config = dict(
    positions='learned',
    init_std_down=0.00501,
    lr_head=0.00557,
    batch_tokens=131072,
    doc_mask=True,
    train_tokens=676400000,
)
MLP neurons of a small language model. Each row is named by its layer, matrix (down: output weights) and neuron, and shows model dimensions 288-383. Each number is 128 + 24 x the weight over its row's rms, rounded and kept within 0 to 255.
A block is one neuron, or neurons of one layer that tend to fire together. Before each block is what it responds to, as a language model described it from the Wikipedia text at the highest values.

Description: Adjectives, direction words and word-final pieces that open a noun phrase or compound before its head, such as major systemic, South America, Middle Francia; also and, known linking to what follows.
L3.down91 [166 116 147  99 165 124 169 146 111 146 109 116 155 136 133 149  94 112 106 160 121 162 143 112 162 137 129 111 131 113  88 104 130 171 117  83 127 130 144 140 142 156 179 110  91 179 133  94 173 110 132 108 166 136 139 134 130  99 106  99  92  93 140 154  89 116 126 119 145 149 149 140 128 124 161 139 159 107 106 144 149 150 157 162 158 149 146 143 135  63 128 183 117 139 102 130]
L3.down268 [ 69 142 103 165 125 127 107 127 122 121 153 118 146  93 152 109 126  97 153 156 111  79  96 177 135 125 127 121 115 114 107  97 118 129 142 151 132 132 148 114 136 145 112 112 143 118 151  95 148 105 174 117 143 121 128 149 118 155 117 129 108 127 183 107 144 117 111  97 150 135  95 175 142  87 141 143 104 149  89 119 125 100 135 105 152 118 153 122 151 123 110 114  71 117  90 137]
L3.down340 [140 184 124  80 166 126 101 146 131 144 104 113 113  80 103 102 138 151 138 135 147 101 126 122 141 128 138 133 135  99 124 132 144  96  61 112 176 141 131 154 161 141 129  84 147 126  88 154 113 120 161 160 156 126 114 158 140 159 133 100 134  90 143 106 143 145 124 126 117 110 172 125 125 113 168 180 101 131 176 136 186 116 157 133 162 150 137 127 148 132 100 180 163 117 114 118]
L3.down446 [ 99 144 108 122  53  97 126 131 134 137 114 149 136  91 105 159 103  71 151 137 109 166 131 107 182 121  88 136 120 116 152 126 105 129 148 106 132 102 120  92 158 148 106 104 102 115 136 132 144 138 122 142 104  86 147 146 146  85 120 156 142 135 135 124  97 151 127 116 169 151 157 136 143 123 141 145 108 145 141 117  97 125  98 101 162 151 135 172  62  76 104  91 111 128 132 163]
L3.down660 [145 150 107 137 131  77 137 152 124 100 153 127 119 113 110 152  86 202 141 125 120 136 135 152 120 145  56 130 151 134  89 125 122 126 161  71 139 129 114 120  89 118  95  90 118  98 124 116 166 133 155 107 126 143 132 107 133 118  75 136 117 130 145 142 122 122  89 152 110 118 168  90 180 116 118 154 120  46 117 131 124 118 132 160 172 141 110 137 148 143 124 182 115 134  98 176]
L3.down684 [158 100 146 130 123 155 137 106 108 138 137 124 123 128 157 115 127 112 106  91 151 144 118 141 103 126 105 145 127 114 135 139 137 158  99 117 140 108 119 123  99 119 159 171 129 111 121 190 141 114 116 108 163 153 110 135  97 148 112 139 134  95 128  28 130 139 104 109 160 124 147 144  97 148 138 154 129 136 114 120 113 117 128  82 152 126 133 111 109 120 159 166 125 126 138 156]
L3.down705 [131  88 176 152 187 156 149  98 147 126 172 180 111 154 136 123 112 101 139  99 116 134 137 127 130  93 127  99  91 126  99 116  98 131 155  93 113  95 162  97 136 131  74 116 122 131 113 132 142 176 137 131 155 150  95 100 137  87 150 169 144 144 108  74 118 165 111 158 115  35 134 157  82 123 143 121  99 106 127 134 138 132 184 109 131 122 154 140 145 145 118 133 114 108 154 127]
L3.down789 [174 107 176  82 137 117 137 115 128 129 122 109 105 128 136 177 100 151 116 118 135 147  60 149 132 100  80 138 105 140 128 103 177  92 143 156  97 138  73 141  78 106 138 138 160 107 124 160 154 121 147 153  97 126 181 155  69 156 141  78 148 113 109 100 119 151 123 105 121 124 162 107 167  98 156 135 122 125 140 174 137 160 115 100 122 134 129  82 142 106 127 137 128 174 133 142]

Description: First word of a new sentence or paragraph, mostly "In", "This", "A", "At", "During", as in "This type", "In such cases"; also "Dec" in "Decision".
L3.down50 [149 143 159 111  93 114 128 132 131 121 105 160 132 110 136 125 137 125 160 126 115 128 120 167 100 148 164 134 113 107 137 140 137 197 126 109 114 111  99 139 122 140 121 116 106 163 137  99 134 106 115 143 120  99 135 102 119 127 123 119 127 109 132 134 124 144 135 160 110 125 151 118 136 128 143 152 156 147 144 128 121 150 101 153 139 138 121  79  96 129 165 128 157 149 158 128]
L3.down144 [115 118 125 149  93 166 124  78 151 119 129  72 117 146 181 120 132 170 109 136 125 162 130 167 120 104 138 101 136  83 102 137 165 137  68  90 161 126 180 125 101  96 128 154 146 154 139 136 152 112 121 135 114 139 142 120 126 173 114 120 151 113 127 100 131  96 153 162 117 154  87 103  76 102 152 130 116 127 148 112 148 109 124 151 162 125 121 138 153 153 115 107 129 140 165  77]
L3.down226 [130 135 108  98 154 109  68 136 133 154 125 156 106 185 178 110 162 161 159  88 127 120 121 132 122 145 118 112 139 150 119 111 138 168 116 118 168 113 114 111  85 159  97 165 104 128 120 102  58 137 143  97 146 113 113 158 143 132 111 138 126 123 143 140 148 125 117 137  99 127 143 130 132 137 145 129 109  92 135 140 127 108 162  99 129 141 146 135 122 145 117 181 190 106 149 130]
L3.down422 [116 136 137 103 117 200 143 137 133 124 162 113 169 132 149 135 121 122 116 135 127 165  85 158 121 121 190 156 141 123 116 106 137 129 111 114 137 156 173 152  94 129 149  87 108 143  96 154 149 122 100 136 148 150 136 107 103  99 109 118 145 142 157 121 151 132 136 160 147 161 113 162 122 120 159 144 139 145 100 115 155 154 114 158 160  98 132 126 143 114 137 113 122 140  83  98]
L3.down634 [126 113 119 153  93 126 154 124 155 167  99 102 154 129 117 137 127 117 158 151 133 122 144 140  94 120 151 121 164 168 142 160 153 110 138 139 171 124  97 134  85  88 171 151 156  94 105 195 111  93 145 126  98 141 119 151 155 125 117 147 112 142 159 109 117  91  81 111 143 147 116 112 122 137 114 114 153 126 124 124 115 127 138 116 114 129 187 139 121 137 153 137 114 150  82 157]
L3.down880 [100 103 128 146 135 138 133  86 167 106 170 124 163 115 123 110  99 112 125 115 125 133 131 138 129 158 165 140 153 124 154  88 153 132 110  94 163 138 156 130 103 124 143  81 112 183 152 118 147 145 177 101 161 135 144  85 154 113 163 153 109 143 169 131 102 136 169 132  93 153 115 122 128 124 154 160 150 119 128 129 103 118  77 130 181 142 136 113 138 136 170 124 179 152 115  96]
L3.down985 [139 153 113 114  93  94 144 110 158 140 124  93  77 119 155 134  89 119 154 168 147 145 155 106 130 155 138 170 167 169 148 107 157  99 121 106 120 157 106 157 128 129  87 118 171 112  77 160 108 123 119 139  63 112 136 135 162 166 125 174 117 136 128  98 138 152 130 109 142 153 122 109 129 100  94 132 106  98 153 122  87 127 135 143  90 122 131 131 113 112 106 122 164 167 118 166]
L3.down1013 [119 139 157 142 129 211 175 107 105  98  53 157 133 105 111 107 106  98  86 137 166 132 110 176 151 128 113 133 100 115 152 106 170 122 177 153 120 117 155 147 131 161 119  97 159 170 179 143 128  78 142 119 118 117 130 112 122 131 128 138 149 114 114 140 120 139 140 132  97  98  86 129 130 103 119  90 123 149 127 118 158 102  73 114  91 131  45 163 120 147 128 121 104 145 136 144]

Description: Words right before a team, club, person or title is named, mostly in sports biographies and tables, e.g. "was" before traded/signed, "by" Colchester, "(".
L10.down1103 [114 175 105 124 156 125 120 123 118  79 112 153 111 129 173 152 115 140 132 128 139 130 113 133 141 122 122 120 126 116 164 148 111 103 105 154 158 101  79 146 113 158 136 102 110  98 129 115 122 164 140 149 105  96 139 141 147 143 136 102 128 121 108 131 140 136 125 111 120 118 104 122  95 138 157 109 124 132 109 154 150  80 130 140  93 148 136 118  97 106 144 161  85 161 127 162]

Description: Forms of be (is, was, were, be, been) and "not" after a subject noun, just before a predicate adjective, participle or noun phrase, as in "the enzyme is almost".
L14.down525 [142 137 108 129 124 158  93  94 124 131 128 125 133  88  96 139 100 112 157 154 154 117 125 137 121 168 117 135 154 110  66 146 168 122 133 174 143 153 135 130 130 100 111 170 109 131 146 124 118 116 139 111 126 130  94 147  95 103 122 147 110 125 137 124 132 171 133 172 132 133 175 137  98  97 110 123 130 118 130  83 116 124 152 135 154  76 138 161 131 190 146 130 131 136 132 132]
L14.down547 [146  89  80 148 175 107 145 111 105 173 129 107 134 131 107 131 156  98  98 124 143 149 135 100 131 136  88 153  93 126 127 125 143 125 136 103 102 113 149 129 106 152 139 132 140 105 128 129 144 111  82 106 115 149 143 151 112 105 156 124 152 111 145 115 101 156 188 146 102 162 139 158 106  73 108  83 124 129 140 110 162 164 185  86 145 125 154 132 141 174 109 165 147 114 119 116]
L14.down568 [109 113 134 118  99 143 116 146 129 141 143 153 166 129 153 133 124 134 158 147 115 158 121 162 138 127 125  93 132 101 136 179 131 103 100  79 138 115 112 120 109 151  97 102 152 121 140 140 127  77 117  97 125 114 157 104 112 132 138 141 125 129  99 127 121 107 137 130  91 110 111 132  97  72 132 107  88  73 150 101 143 119 138 104 163 134 127 110 190 144  96 129 135 152 135 161]
L14.down623 [123 125 146 112 141 149 158 117 167 148 125 121 155 120 135  95  96 108  92 141 120 158 118 145 147 154 169 137 102 157 147 115 112 164 106 103  87 113 142 111 140 106 181  62  77 138 149 111 163 136 123 130 143 168  97 123 145  92 126 164 127 171 109 125 110 144 106 131 147 152 167 146 105  96 153 139 133 142 118 132 147 117 123 124 131  54 126 111 148 121 161 136 116 138 124 132]
L14.down794 [138  98 123 102 105 116  93 120  77 137  97 160 109 166 107 104  97 101  64 151 163 145 117 149 149 181 128 133 162 108 113 150 106 145 150 141 126 117 152 121 117  99  93  94 117 106 162  82 102 157 115 138 121 115 104 159 109 139  89 124 135 134 101 104 123 141 165 136 134 112 126 121 147 156  99 147 114 135 165 180 109 114 165 128 127 184 121 147 116 133 132 126 133  96  90 127]
L14.down830 [103  97 119 166 152 142 101 157 118 167 122 134 164 142 143 120 106 129 127 133  96 118  95 152 110 132 128 129 106 108 145 108 123 118  93 147 137 125 129 142 133 173 188 117 114 124 142 172 159 154 126 130 125 155 120 129 161  93 103 135 130 193 114 121 154 132 157 140 147 169 148 128 143 132 139  97 109 132  91 134 119 142  90 101 106 140 132  87 156 133 139 171 109 122 101 110]
L14.down1044 [146 103 161 146  85 143 110 125 122 163 159 162 138 114  82 132 142  78 100 150 134 112 132 123 146 112 109 154 114 176 153  61 153 118 132 143 115 110 151 154 154  97  77 166 138 127 200 138 144 193 150 130 108 174 107 118 112 119 107 145 178 124 151 142 152 167 116 146 121 105 156 121 106 120 138 137  99 141 147 115 131  91  84 113 158 119 145 133 129 161 138 151 119 117 147 140]
L14.down1069 [145 113 181 100 114 131 181 119 105 116 116 150 156 148  85 102 153 128 124  85 104 111 113 140 140 105 160 138 104 156 156 112 157 128  91 156  96 110 146 110 163 189  93 130 102 133 162 154 128 131 146 128 129 165 139 130 120 163 160  90 156 136  88 115 126 102  93 169 120 124 104 118 146 123 138 119  83 123 140 128 114  80 104 115 137 107 133  97 115 163 165 137 107 131 158 141]

Description: Opening token of a new line or row in tables and structured lists, mostly the leading pipe, also indented match-scorer lines and breaks.
L3.down79 [101 181 133 120 131 108 106 116 129 127 126 118 144 150 126 143 107 135 130 145 114 163 156 118 126 119 135 130 126 148 154 129 121 151 103 129  97  74 108 129 181 141 146 134  92 156 115 113 110 119 178 145  98 124 132 135 111 132 108 102 147 134 128  95 128 159 127  96 150 139 107 124 170 136  61 120  91 103 118 126 119  63 140 132 160 161  96 120 104 140 148 106 111 153 120 133]
L3.down237 [127 117 156 122 109 100 151 100 151 122 116 133 107 105  95 164 130  63 132 120 115 133 147 159 144 121 189 171 128 136 120 173  95 153  88  70 124 109 117 159 143  99 116 120 137 145 110 175 136 133 107 133 121 110 140 130 143 139 131 138  93 167  75 117 138 135 141 134 132  83 116 151 113 126 127  98 112 152 156 141  86 158 103 101 128 130 136 131 108 126 115 112 133 154 142  99]
L3.down465 [106 115 136 143 147 112 121 113 138 143 129 125 143 151 145 138 108 137 135 120 147 100 139 118 115 144 123 116  94 169 164 112 122 122  84 150 136 109 124 122 155 111  88  84 121 124 128 144 108 147 146 147 129 115 102 149 150 129  91 173 111 133 184 163 121 172 159 131 140 125 172 108 137 122 158 146  97 103 107 133 115 111 149  99 138 116  94 109  95 120 132 125 136 105 147 149]
L3.down708 [142 138 129 114 138 163 158 120 117 135 107 114 120 103 128  99 131 144 158 113 139 116 113 156 141 117 133 118  99 144 144 133 125 123 105 146 113 102 152 130  99 114 153 169 111 141 151 152 132 111 153 102 128  95 129  93  97 166 116  82 140 139  99 120 103 106 151  68 152 152 136 155 174  98 127 122 145 184 137 152 104  86 140  76 134 115 139 142 112 123 104  94 117 150 152  90]
L3.down728 [128 130 108 116 119 120 119 128 164 125 177 115 141 151 114 133  96  99 128  82 165 109 128 154 137 126 107 161 130 115 142 154 141  98 133 157 109 126 102 108 111 126 124 156  97 150 166 124  83 129 149 155 153 117 115 116 104 167  70 113 115 192  36  97 162 112 152 134 164 120 157 126 153 124  91 129 132 147  92  87  80 110 137 123 161 102 123 148 154 105 139 150 102 106 156 150]
L3.down730 [101 110 113 114 108 128 143 141 152 131 143 121 112 126 110 118 108 110 130 113 173 119 141 103 164 123 104 103 131 138 122 130 112  94 162 148 163 168 123 134 147 130 116  67 107 134  97 134 139 148 118 156  72 117 103  96 142 126  71 133 151 108 138 114  99 161  98 147 137 128 136 150 151 129 122 137  95 145 129  84 168 109 194 132 139 116  73 153 164  88 143 118 122 142 148 164]
L3.down779 [ 86 128 123 132 111 100 115 130 165 143 147 191 101  89 167 100 140 125  90 116 141 120 156 116 166 180  84 124 106 153  96 156 112 135 109 133 142  84  96 122 125 131 124 127 141 104 137  86  57 113 140 108 143 114  83 149 115 167 174 143 132 136 112  92 119 122 137 195 132 150 119 100 158 126 122 102 130 141 112 150  78 105 133  99 159 107 117  93 131 174 149 102 187 116 103 144]
L3.down1041 [106  90 123 141 109  99 125 114 119 114 141 105 122 110 134 131 131  75 151 135 144 166 127 103 146 104 171 163 114 109 155 157  92 149 132 123 132 100 132  64 128 158 103 110 113 130 155 129 143 135 116 154 157 125 104 128 147 105 135 155 116 151  74 135 116 164 105 133 110 118 118 121 122  94 117 126 103 125 144 149  75 124 115  93 112 155  96 148 100 199 106  94 167 113  96 183]

Description: Mostly "and" joining two coordinated verbs, adjectives or clauses (laughed and clapped, raw and mixed), plus the second number after a dash in scores or ranges (0–0, 8–10).
L10.down229 [101 107 150 155 122 145 142 145 145 159 127 140 142 123 112 106 107 136 175 183 126 110  92 130 128 111 103 139 132 156 126 143 125 127 113 110 122 147 142 137  73 153 138  88  98 116 107 159 108 150 145  84 176  80 103 106 139 156 162 163 122 141 185 106 142  52  99 126 114 145 145 140 113 167 140 133 153 132 152 117 121 125 110 134 139 134 124 114 113 131 149 121 140 112 115 134]

Description: Subject words ending right before the main verb, mostly he/He/she or name endings in plot summaries (Pierce, Elvis), plus modals and to (would, can, may).
L14.down25 [119 151 155  91 157 156 163 116  94 113 136 112 170 120 122 136 123  99  94 141 152 125 148 112 122 145 130 126 134 136 135  95 151 121 127 122 103 113 103  99 157 131 144 107  70 130 104 143 135 119  97  75 120 147 124 113  99 115  92 169 101  96 137 127 121  99 134 113 110 159 138 138 138 107 126 110 111  85 121 117 107  93 192 159 104 124 164 131 155 127  71 140 146 155 142 102]
L14.down47 [105 118 148 123 138 129 112  96 132 154 129 110 158 123 141 150 113 105 152  90 173  91 124 123 162 127 104 170 108 132  98 102  91  57 138 130 116 101  94 163 132 127 108 114 151  70 123 138 139 110 118  99 163  96 108 101 140 156 148 133 171 116 125  68 108 162 141 118 106 120 175 162 155 159 124 156 128 117 144 136  96 141 115 124 140 122 140  97 101 140  70 147 149 141 142 121]
L14.down153 [124 143 124 111 213  91 151 115 133 143 137 100 124 162 152  98 104 153 132 140 153 129  97 125  84 115 111  72 127 175 115 147 129 124 120 141 139 111 127 124  82 125  79 170 127 116  90 148 175  84 103  84  96 124 118 116 135 138 110 156 132 141 196 155 117 104 148 132 101 140  92 156 104  85 105 173 159 155 166 115 135 113  97 104 122 123 148 109 136 106 133  97 134 147 115 140]
L14.down518 [ 98  97 135 116 147 153 116 116  80  76 104 159 213 162  99 160 140  93  71 148 130 129 136 111  99 155  96 149 135 148 169 112 171 154 115 130 133  79 154 153 171 112 119 125  99 134 139 151 109 119 164  85  97 122 138 151 145 129 108 106 143 139  99 154 120 122 101 198 125 138 101 116 108 109 127 129 120 113 133 123 124 132 151 114  94 120 126 180 161 131 156 160 139 121 121 127]
L14.down538 [131 129 135 133 127 155  91 157 129  88 118 116 124 119 135 157 118 139 173 105 115 140 141 112 128 128 144 170 161 187 158 121 148 126 138 100  90  98 118  94 137 117 153 133  52 127  92 148 143  97 148 126  97  94 100 132 113 168  91 168 158 114 158 137 153 147 122 185 139 143  98 106 139 126 161 127 144 117 122 127 135 132 137 123 162 111 153 135 133 112 141 139 134 148 125 149]
L14.down1000 [157 128 124 159 132 137  99 128 174 152 142 109 141  87 112 113 117  97 104 108 161 110 100 145 111 142 129 141 146 143  75 106  81 117 149 139 195 138 101 118 104 181 132 132  95 118 148 107 134 127 125 151 121 139 123 136 146 164 131 123 141 156 158 139 146  96 130 128  68 132  76 144 128 137 138 123 145 157 170 117 124 124 129 104 122 131 121 121 130 138 142 153 102 112 129  93]
L14.down1147 [145 160 120  87 123 109 159 150 190  94 171 164 137 130 116 133 129 101 145 129 123  94 129 110 147  84 113 138 104 143 121  76 157 100 163 137 170 118 157 128 124 146 183 104 160  86 111 146 138 124 128 126  91 128 161 132 132 127 166 139 108 119 160 108 140 107 129 126 139 142  67 107 122 103 132 115 113 146 122 102 129 146 120 122 136 158 126 126 184 101 135 126 113 115 161 175]
L14.down1151 [142 126 128 124 134 141 122 142 112 125  91 113 111 104 135 144 111 129 105  82 181 116 164  80 124 129 132 162 163 158 127 141 131 168 129 123 131  89 161 141 135 153  98 116  80 147 112 121 151 144 125 116 128 124 118  85 125 163 141 102 105 140 115 123 147 138 123 151  82 135  97 123 110 128 157 136 143 145 153 132 115 136 159 137 110 140  87 159 108 119 153 113 154 145 141 162]